MLP neurons of a small language model. Each row is named by its layer, matrix (gate and up: input weights; down: output weights) and neuron, and shows model dimensions 32-127. Each number is 128 + 24 x the weight over its row's rms, rounded and kept within 0 to 255. Numbers have three digits each. A neuron's up and down rows have the sign that makes its largest values positive.
A block is one neuron, or neurons of one layer that tend to fire together. Before each block is what it responds to, as a language model described it from the Wikipedia text at the highest values.

Word-initial "h" fragments. Word-start pieces, mostly h or H (sometimes m), that split rare words or names: h+irsutism, h+aidouks, Nissen h+uts, H+ines.
L4.gate29:125160099079138115110135147117101083116125102121131140152123109122137139101123156121126123109122145110062138098122149172120145113142140112099141110164124135171137143134090127166110118141128104178121122128134112097146122133124114099144130133135142072173105159126099118089097066123153134149
L4.up29:162130093076092120074168177169125169115081135136101139141089122128130157116155182136120132123152083115120147099135153150146135127107109143102137159138139150143118129138137103128147109124120131162108146137136141141125136127131153105126134176129092098146093136136085148134121097096097111098
L4.down29:152094134121103146121135097174124130128073103118162133116140107150152132141110128131134169154174070150122107144144126091147077126114137139120107113138171131112125088151130121140163106165135153155117164087128115141166152101149109136116103139118103153142147148118141144121128117125116101087
L4.gate937:114122115094135128133134124141107136133093120148121127118140121141156159084144152130087103106112119169150110098140118119097159108122116132100112091139118175136161100141102138114130148107135123103127140102183124108107152136162113174126113155181139116091147167083171166086157114136119141116
L4.up937:124163111114114140109147122111096139092126117137133094138090119126147169092180152111160129106123152125135129096095145119051115155095147129131101103133130132152139130140120087151133130152159149161099158099118140136117145119144120112155171123113064118121138127126111140113137106104100138129
L4.down937:088108125115158139125110136120132129119090159145102108172112097123163116089098141129145170153132172143160131104141127126130109151100114164136105085090176175107121087143137098116084127141098149161103130141137123141153123120157118181085086143126096155129136101114138136093144104157141126105
L4.gate1246:087134131128081121154151108161129152116129129185104147123142119140119126131093134152126146145144107111119144125101079093118162148116131125136151124144083152095115111074112140125095157160115122155158123157154134154106108122148132141086119149177124091153144096104130136076143098131153148114
L4.up1246:075145135112103111116127133137141119162129108117152144164114144161097153125101130146132149158144117151079124088135102117148140150153096087129129115143132101109126126115116146088098184166113127159138164108129139107139117129146164185092113103159104093144128104112117118118119108124127110114
L4.down1246:143163108192119131137086109172127125157125124133106121131124077125161085095088136102125133093099136138131130123146137109130130138105084149148078140117155090114090103096174137091104161164114164178134165178132116106115129129174134127129107135142072121150094063145172143190141154174164117140
L4.gate1371:115171096172127159161108090096137111092138105081170159111127119157109105103109143092197142094147159098115118102145085120129120150172155097137130108130129164125140132102159134134123149142134119079144142073138160137122191159149132162126127108103122093104133140095107083098144128116133139109
L4.up1371:109128114138109155118153135087151128165120139096117177135083102099159078085127137137153146116124176103121116167162174131102114113149126160164144134139130126102117169096155157153106137125169148118165106119096091142123123109107152149140135115134157143126152150075134129121147146127123155093
L4.down1371:099127105095109124074132118088161084187088134109103136114138165147102103142117110133104147143122098149182126135114153120156115135130125114121114146129141108134149138118134167146157088138135127150099094130120076136136105116137114134130112113119164163128132085125158117121127116152145122085

Country and region names. Final token of country, state or region names and their adjectives, often multi-token, in lists and tables: Portug-al, South Korea, Bolivian.
L3.gate201:107091145113095146132161118170133115130155133139111118130101136132094156162093139146175139125145149154159117145140139140127120135160123149140111129102126115126140118096124112142141150063170131103114125115171124156128074084147119154160142110114127091150134101128166170172113114124134154116
L3.up201:105162085153140154131146062176128108127112110154108041112127097113072190119151119109099127154135175125137136149135121092115117114152103136123133150130111136182083141137184157101122113103082156106120120136112134137139158160144124136122107092106149158126136147136069147143147093150123134128
L3.down201:116140151092122101151128193086136128144173148125159175135084163139184058126138171121184101084130100131116119095109143118142156134117198119131120122117137089104167124122086091128131159144182115153106149161089114101136130093081118125128122145131121076184135106115150140125118141125141128110
L3.gate288:148068124118085128141184133129134144139101118107106129122132110133117150159154119132133123120101145181106092153134136132154133137131146126099191101128110138119126132107135094125150157121151126116114076162134121125100105141123110113095145082152133091089112107144148106127103130141134131131
L3.up288:132132075130110106110140106121178157105126145134138154131181184132145151129124136145119106125150129113155086123154129110145133174118102144117165099127126135152110097110121178163134082109119120098154100133148109115138146155137103087112121118125073124135111179140120141166126116147081166119
L3.down288:157107161127156123147161135181094126141136149098102117134135126138124185124159151119125164115089157173101092145114095120099149134150146168092116167148124144100145148138114123096146182130127114136129187120121120134076095078118091144133078134147176122087091099141172142093102130164126086112
L3.gate799:126072113143144131116146109134176102111125123120081126130120134107153130145125134100089136141145125161136141138142146112106168105156121128116121124128137123118128139141100158106155129159062142107152165139161130139143160130103137109132098126141102142164140100114136113183111124107119139177
L3.up799:134100140140128161119111129134118163110099136133120094130154095163123090121136155124102134121134133137143154120160099142119121124116165137136119140160107105145138152121125196129161118127078113136160110119148160099140111123103140141117104142121129129104158137144124130137143095113159136122
L3.down799:144113134105158165142180107110145140146149120130094122126163174156155150129136172085143091123137169178134084111145148087097170135151147144105126132146089140103140176119088106091134137086074142115131153136146117146118101133125094121108118103150086147144143143102170197125105113119162101133
L3.gate1088:075117111169131159166162131117169138095141139093164128126119132126123092147111138129119079086151105086148158116099145131151152167146123153136154139171147150098107110133100198136187109121109150133108108139147144118118159167104100108133147122130149117155123077110161134133124136158124129135
L3.up1088:137163101131168194109141173082171116129098159082130112102122126129134128175113129145141099111112087106102120149140125120104096121128107126131177095154123127125126124126130177131159104080069128090121143179100116140132156116129135100117096146150158142061150076156122104134139143146119134150
L3.down1088:117115117098135160123222114180120165139114137141097106158149100161086142105125153083125116100150140129138111108147117093108106121171186127125139133094118165094079147108072115088116163091130142122109155114148121159134148128121123164111087110123116107109127174105112150136109122154148112142

Word-internal h fragments. Single h or H pieces that split a word, often mid-compound or after a bracket, as in single-h-anded, race-h-orses, foot-h-ills, (h-ind), plus scattered short pieces like s and |.
L6.gate766:109140118145133112143151109118101130131103157136133144132124107138106134119130069185131119097157106154167124107148153112112168131146111159124114117145133157122154156133126155137144109157127116165139151142146149089103106119133143149112138119115139127138147122146120093129134149124137093127
L6.up766:155131140165113115104109142139123065157132111106136105188135148124130112110131073139130116102117118138128102103169116097141123102135149132090138138106148125135133077082096131178167141103087184126083177107112161136100104112135108130148130093116171142132130144154146130140105128104137129134
L6.down766:104124122120164135132095067138080139100147168148141146086151106105101108110114133162136109116103110165103110095142122104129174099110100183117126140118131126124101098121132138140116146112097190125108175133119143108142131123163125145169121078121111149135195140177153121158131129151124106141

Repeated proper-name pieces. Word-piece tokens inside a name that already appeared earlier in the text, when it is mentioned again (E-well, Fin-lay, Dess-off, Short).
L3.gate687:131103169149155154140113138175115108160113163104105086195130126130102142138145099156149127123124145111137149127142163159076154135109170133098106132109104128101144151141096128145132133127175136139125150167153139136082138118088133138128137124138125127104127126118149168117125106159161151134
L3.up687:054108113109118152152133122121105132108083163179111157109117104178121093118114106137126142123138120078151095133138089131112146112171107174100162096160096119174159135143125157079119100096152155123113101145136154088102152112115139124105100144088164103145177109129142129171126167152106121100
L3.down687:186173152139159113132125106162142086181189144071127098152153134079132158138143127106133114105114128140121127157144157158105135130082168101141102150117133079124134148137133106185111143155116113162174138102130139141116112102147130117164139126149128163138106152126128161111122109124149135153
L3.gate803:120166134128145144133150151098101137149146139116110117147121055105150140170103112174132176115132134168132150153162136164084150140078160139133131147116138114140133124121091109146122101122169087127111112183179187127139112132094131092161118134138154104146101133112152101098140161070110139078
L3.up803:121141105111104143113156138142170168133115150141108095109082085108089159093127107139127119115116077102122148165115122110093128154122170162146159126147176161161100110151108118167075102168144127153179125110110145129105110175088121143104094143102151126056108126130164135080156162095103123150
L3.down803:130140146102140112134146088146139119139093165069132145149158159089114126120135145100184126107138181133157147106128114156095142140118136110142113099111084136100143120061142136127163166145148149108099156122151137116117126087132160148165104121132165141150134149120108118139122145154146130105
L3.gate1756:135106114081154122117168140165170142142119118160150135169124122139092108123149104127161137121157165126150111147109130107108149111148108132141162115130105134163165122180126151156144121143109168141119143168120131146133129147110118080155081133130124108122127127131140146148117123104136111160
L3.up1756:085101127148150114124141162098130091163123128106138123151098085139127116128129146118129116154129126129138132083100089134081127162181113160155129144103144135119148133142103120114110121119137151173101131136167142135137102096151124105116101139122157107144169127174122115105136124117105128110
L3.down1756:124139142136110072158128089179138159125099120080134117131149162108140135127121098141148134095110164165173130119160135140113164102092178131115134113180134130138147130123135136116152166142113097135157118138129125124142136108104145137149149097091119155111137132123114166173116165123199169124
L3.gate1983:079137126128134131114149117112134127159103133116186118143141100128106138108120125155135138125163140129076116115143157160031143174111121166102115114117150140140111100145117133150088075131135111129153132176117180160126100101093124098141140151112146115116123159145145125172093184121103138132
L3.up1983:120114119141117139147145142124131126144137113164099168151136104116108100141127136120108120157108087126119149141091138173067166134154096139102136137172095105147136122146139122149087132146189167097153060141143158152133135143124123106160095143146163106093091105092113128078151170126166128118
L3.down1983:143170169113121131126136132150166114157116165104116151127109165103169149116114120148179129091089119145114156129153094136145126102122203103146123171123083128123159149099129151142157174144146125140163160156166121151086124108150116114179101126099094158130122144151137128147132109129135120103

School, Water and title-opening nouns. First content word, often a capitalized common noun, opening a title or institution name: School (of Medicine, District), Water (and Architecture), Night of the Eagle.
L4.gate211:139161078132105120122157118075140171090129152130127125125089096150124082115162080162106092094124147160126145114149111162141156131129067161143125105112101125168100146155136103135114108127144152096086110114133138101149145146121118135112098169139156169113139144147134114119118118151091099137
L4.up211:106141091117102092126110123168125163130074130185106139085101109113140151100118131172120135149099106157137112170132110102119130125127115122131120114152073114152139153122126144103133133101118155113131159156103127098156109172093128110125121119124150137114125096140159101103135127147144117107
L4.down211:154126067124097121107162099116135117114119109076127121113102128162150116103168101138110117136156113175129136158156173194152139092155084130107118111083128109111178173160173146105168081099150168124109148140099140136115120141133110129127145159121139113132122133137145132107108123140119122130
L4.gate277:083122130111167128172124140130108110122103120157137116130125158148139091117127149177098151137132108133131143158137103094105165144147113122173114126120119139135146122205119119109159076115088101106166148118139146112149112117157109099103116107141109170153117138154089155145120162105135155117
L4.up277:111121117106112127116130133116062141094131135115114113105104111144137104180169167142152119123115092137083110144187092131117140134139086132089130120149115142107142114144114099096156143111166115119174138117157101140133137146133129122103111140091153146142108101152149117153133174149128128138
L4.down277:096121112128160132089112136154160154130109124132119125140154116147124132124058134146156135097112112117108124130157134170114140108119153124161151126129111132142112106126147156166110100152134142146122132118156112109113138077137154142096110124152140142141145142122088146121113167142149120162
L4.gate709:107096145149155173147150076113124135117161076151137100113123150131122110115124133121092133126162134103138095115123120108083159146130094170114145106149139093141103140143103107169123120097146169130112166119131148112149127127155133148158151115127149131083115109097109144101158177164120131106
L4.up709:138168158129153118116129116143147128158103136139182115142165100118105158106112132168118167129111124163106134176131130142129180130173160096180143138200115133105136127137148124128157127138122138103152111156137102152110140141127151208127138091165129158141111144121137122174115152079100085111
L4.down709:117137146131165144105108108128122113189153178133134088118156131108138135184104180166147115146143095125148100096104128111131095142157111084110060074172137136152092107101130098160184114102150171128135129116151117105133134076132138160155130117126154158163098155123145140135118093144143160142
L4.gate1800:116136112096147124132128138141129138113143136131130120126115106147130084100145101150152107149103107140147162124168149117146141150165139122149109114143146170136159139161171160144131129130093130100174159160094130145169146151147148184145112116145156134160154153126092160118146110108138121184
L4.up1800:090131128099111074128126148123125083130124110135087084152120078134140177119133108188170092133147127110158092122168124107152129153138116117165190135137148103120136108141162115110141131096098157090143108135147098125154136106148155175171122137147102135176153135136104140144116132156092143093
L4.down1800:123133152168111100090124155162111080101176135136166156148133115144127136142146125094126130151117105118109114106149094113149125104112124146100137137171133103133106101115109144129147111132112126161155120124143166140161126150106105129124140162151170119150121114126108154137091123139126162137

Place and nationality names. Word pieces that finish or continue place names and nationality adjectives, such as South in New South Wales, Palemb-ang, Guine-an, Indones-ian.
L4.gate66:113128145118167131120162150147183112088147187146169174154100116145142116152151135111116127090140122111165097130126149100121143072126114162099136182143159125169127121129097116148113156118139134153142125142136180128148126141150086147130094129100078138136109167092183135156125129147168138130
L4.up66:147106142121144124146156127118156177113114172113145126122113098178121117130123114127143142160112096109133124184165182137126103112178113120135118103126147130183139144102114144112112072144115128121116130138171134119101169156142111143135113132090120095152122152102077131172137138103153157150
L4.down66:144132137117163128121143136112109089121135113171135172148165138102126113127155142127165121123127122128143096105074100087136148134072124093090143180132134094083133149150148086140158155092088124098147147099145133103131102102095158128114112113149124176146119095148161144076121116124112104140
L4.gate86:115081111141167153161170133118110154150110126139127145172154152121125111107117155168114156120142107164115132138104137140125097104108116129107104097128099128117141145144107141144173161100145123140116150162144147101120112113160110162119091080127108127106138131111139156124136141124114130128
L4.up86:132124113102136139137126130175114126142105129086107119109085092140087118132124142150120104136140094142140091197112149123124136146134155168156149102112134128143135146188099104120122152097126094145135123153110096138148128166094117139128150129097138134128124130159122146160129121106157145079
L4.down86:154150155136091077124128142117130107148167083055154138131177142147108116180136124111114109125099141131101112139140145121154123110153128113142119123107150116124116134136106119122152143129157103106097153118129118154138127119111077117111092097159135122120119123090148146139081132136126094105
L4.gate1144:116108121124150143131124097127182131121101127169137101124085142141144098139135117131136116108130135118144078151150139115151141173142127166095096109149107122162127119115108162149166103140090123155099104143144122130138120131109162092120124121129110125098193153114175132129145098107125140131
L4.up1144:146110153139106130129133104126133092139089117194121101097161117131129081141133179093123125160134167109162148129137151129093173193093092136121113097153093121090115112147107125131132108160101133128136183169115149080170161106110131097121112128096114144115108136123117136104155114073130131149
L4.down1144:098103089107158144156141132111183111148115141122147121122123152103094168103114148123126135117137117157147108132134113104111132156115130105113123112092158138129127093121088093119139167068100140068146141158178145108168076110145136116151139104115106124156117129106165183140121127097151129115
L4.gate1539:052113174141109105153145123114132139139140158126163112103143116151107143126152129090123112114143122138140132078095152104099105098088139137158103137141104100171109157117116159134124150057117142132159157170142126096134132096123144126133135090106119109124091147128126122127160108112160136134
L4.up1539:107184104118108110141128114116128099133161116096153123131144085138118111123104142110162145139156117175193116122140099116133090098122126081141108122137131090120091179089121120129091121127127143145175105129139155120086130122101084117092135124174106109106154119149124103126133149094170086082
L4.down1539:151135134132159166123162149139101096100100115115106107107096142117143114133161138174096122106102133138103131126103138176069148114157095123090122069062142152122121117142135142105144157119157157125113086121169158100140119128169159163131121122121145158139099154109142123143138159165103116164

Mid-word name fragments. Interior subword pieces of rare proper names, mostly surnames repeated from earlier in the text, such as W-idd-owson, Tre-mb-lay, Par-c-ells.
L4.gate698:096104094123124110098119140145123135135087135122121135145164096119165157111095133133187154108158122098112107118090145187119166123090107126135093140132149099129177124150096134138116123139145128155107094129102172118093143174124116154111128126123134089123154127161153130168126074100166081109
L4.up698:130139117110119142156164110158147146153097143118118124132135157123152131130112117163078131146097149142091140107198114119143125150119168132142092111156108115103113136175176140160163140087154122128135091163135144129128093090139097126129152152104121145135106108109072152168104125133105151112
L4.down698:115138096117141135170121140131103174123137131123138133168118186116127141160118148080119129126133101133122145154132169063136114093142141139099130158136141154125114134116112134118149110084090144060084108091124118130120145139138096143106100087103113113105124085109097126142097115124116148122
L4.gate1634:116095147125131078152136129142115161110113128162110091155120140101165139138173137131149124099083140130124132091116113145112147137097080156164121154167136144133163155123111132095109155105120173147135116137150133139107185133145113151146161117144114135106114118125115158125151148074115134182
L4.up1634:139143130132109130156133105141152160117154154141128138126107093115146122146175166163069120151164126129088094083131101155099131113121081127136120146128113106155121131120136150085097077114128118104152116129150128128112105127121099137124145134151119136096101092129126120111154122125139139139
L4.down1634:154100105137120090091124154136153129145138159114128086090164175108165161123155160149137147090126154103116115124095145127096151129106117111162108120120102093123194135098158162124118136145127144129081117151104142141066113162132119128122122115109109151114136112105142130146143091121118133081
L4.gate1708:088139164109112139130132153184157128161156147152129117137129133094112152128141132111135168114118105128143120123110116127082125100127141127136124131146119148120130102108132114086118160159173179112145112139143089185104119105075136148144135121119146109099123127110166135148090123123092160133
L4.up1708:127133156139147135132129097137129133102145136110128112148090133125124140103155090115116171142146081124124135122143134134111142136135179129107114115165125163145143126135123144145115141140166150144173099130144155161110119144080146139138122158131146119084137073116123158131108145101098131167
L4.down1708:105133157116124121139108165147155177138127147158107131092168132106125147158159149131149112134158136113121130154126125129104132107120138140119156107122148142123096120143108098098083169166137129140111095133097099163129112152114131141143130150141157123136150137122156102119094120148108149132
L4.gate1845:095126120081145104138094102136175189172157123148152117112163165114155129109130118130138062117086143116108150116089167116102144099103124124157108172086161143121139122094138168141108102122113195123134099124118169156103118116142135180109145124156090127085151102122137130128124132145143111124
L4.up1845:132163124180142093123153131116152090136093068092108128120135126144183110123137132138111116110113122142116160167103120153117128148103156127108105117163119119113118125082171112087155061124120124125191106107152124159156136101103093108179120128115183120153169094110131128185124113099156123109
L4.down1845:110136137128127161154122134143109159116114170149115126093101137143133124148139176123120109147139137131120132118089109119174127114090126128154105111111117099119135135162105110151097114086129153120116153118100154138135123171140139111167083105107095142058123092160127114126098133120154137143

Mid-name word pieces. Fires on the first or middle piece of an unusual, split-up proper name or rare word, predicting its completion, as in Mo-ley-nis, Gl-ent-oran, Or-gov-yx.
L6.gate27:092138115120141094126154149161110130109161116164127117150101144110118121140143138158133128117112183168135119124103089163119133128137073146140153136157148143167176148134126166130107100099099108154126138106125158098114150105166141136111138143134090152077128124106116135126138148108126137121
L6.up27:113130104083154134130117100118127113102139115137104138158139102117146106150126160151099148090093099148104117108129103181073100142088084132146125115118127146142138127120110144149179136085137121136115151144131140140082094111141118161119150070125118153140102134136103138110149134136147141150
L6.down27:151131130099106116126137132137153136098132155095107117128159197091145125138133135083136087110120116131117128131162119168096131105118121134146125104141152090150144156104146130124120166104124116158118127158132121115135130111107147119141159115115118147124118121145090126131132136080151152113

School and education names. Words naming schools and schooling, especially School, College, University, elementary and secondary, inside institution names or education sections of biographies.
L6.gate229:121151148120111126150131116121121147102106103136128124124087106153119109088130133188109129123079141158096137144112115111101122115146153188149146144122121162097098119101154148122113154140097125117137176109085154134151117093137148107082126130161151144155119147100134094152152110120124120161
L6.up229:112124143111126124122149150123096081107139145151133116156121087176142121138086149117100120079174079148128139126121153143145171155098141140179147127117144145106110110106140076153122132113151135076115138134104112121084145151133128083098134132135175134114168107151139106132113108117182133079
L6.down229:132136129109091169087171125076161168113145134127135153123158134108124134130140097120121153113143126150075127083114141132150154108149119108101143080124141102160147106130118133106128149105098105129138120152147176129129074096097122122103157118102112110135152106129097155140116101137089114206

Compound first elements. Words, often light, that begin a compound or noun-modifier phrase, e.g. light bulb, streetcar, land bridge, foothills, rock partridge.
L3.gate895:099135155148177127116146114117148125101130098165115105107152174116117115123139095144126122089146125115148115119121129111085126131140115117140141139109154161068122140092160151139147099133114119129153160186131170153113107142139085107102187108107106123103079117132143134130116152128108131117
L3.up895:102163147145138110049187102113107175139122160163136129137133117091156142107113124135116138087179160095132112123144122177123131118125116141131124119091121186149120099101154137123139105134072113101162165103160128131161101141123100138130132075102091160154117132106128084177155084119173170130
L3.down895:132162141151107166143139116107122156142112161135151116121105097082134139106133109091131141164132106102147125121100128116129117143166115162109160137136138146162114091138107134081079132139117121083128104174118091129135137109123124117135132151112152116135171114119119123073159126110128121139
L3.gate1205:128133116127115136149134124092129110147116116086108148132155151150119123127131141118113114078182165075133154131114135125161167145143107169121110114138119101123120156128119119124119119092094154124175123110165106094109140125142126137100172140098133122140122130132094135159094129099153153130
L3.up1205:134125119161150144120144141159110121129094089097141068125136118112134128128150102159103113102169093130172146094108127120123134141137124138134151118137129126144141142087142086173114103089113146103099120093138147147138122136156127144117120164106104082131118198112128149114097111126141107130
L3.down1205:146170094083154106171053144154144111079172186111135169166122119116137078105146118124135160102136164147137116138095138105130094168143140095099119095118104126147146104156151116109114090123126093122120135086156119152126119129107133117116121131096152161118104167136091078105138150114127139180
L3.gate1291:138111114118173088120107114132127107163147112142135172116131114127140146138105120145126105135138089122084152124130144173137149162121162141128137084117124106165128103135117078134181104143134131095175174092159118122084155178154141092193175186146121114078104099140150097160105125112120183127
L3.up1291:138162118115168164166155140150105137125131112170119128118124144099122148069135106094135128127108094140130162118157130129112115148139147135130093128131118061128129134115167158169140144110113122105115155102166134166113113146122096147110155111128152186096077139170105126143158169145138118142
L3.down1291:136134138142169117107109126111150106164151167152103135118157149137110122123150137105163164099135165107143089125118120139163159183145151111137145125176166115201122120144134094100154124137105107102144137136122106130120161116150144110184114151126114127163107105138121134153110100087169143093
L3.gate1903:152110103142132154129200149156107168129116166117143105108094112152134133144117105133148158133174144163140125121114131149123108111122130120084137133138137105164123150161096124142111103128133136122133130154167118145154194172105149113132135119104142099102105125085097116135097151158144148111
L3.up1903:112103111135127124128150105137085144106124096135106120145122155136145145166143137130098075140111101112098080120135121161107142140095100166114139111093153106147125128130175070148116141102115133109118124116107096159115109130108152136130105140115158147146119119131133126129144131094131147116
L3.down1903:095134096101155137047126156105119163129127146094097127140127125121139066157136112103160137122124137143135127152136112182143095169128115128138080171140145131156090101176135121156178072124114109130146113130090096111141149159171084107159146129104074120103083086136092120073137174146133168116

Place-name completions. Final pieces of place names, cities, regions and countries, often after a preposition, such as Gen-o-ese, New York, We-imar, Kolh-apur, Philippine.
L6.gate794:133095111086107115135165149130074109162120172102127130118137124086133100124119148166106147162160117100085150141122105106131134116138130081121106100144122104135121150112092133129136129075098118138130093130132137151118124096092121135105139082156147104128174141157128135132153084108128128100
L6.up794:136130135091141131128145152112177123139100100110131129155124099148132152164134194146137113139112084127147143153123120139072120118159135127141109124115128149126125117101165130162132116123101135081105145173113135142122168136128152141074104126074098139116128158109100173117152120140112120129
L6.down794:159129135106145147120160086146123161129113163090160188111126130125109129167145144108136126158099138160151115101137129123126171121119142112128126128141112145101111121157103124056175143105101133134131148116156104130123160121219107096091149107141142084124104109142144170087119139146106125152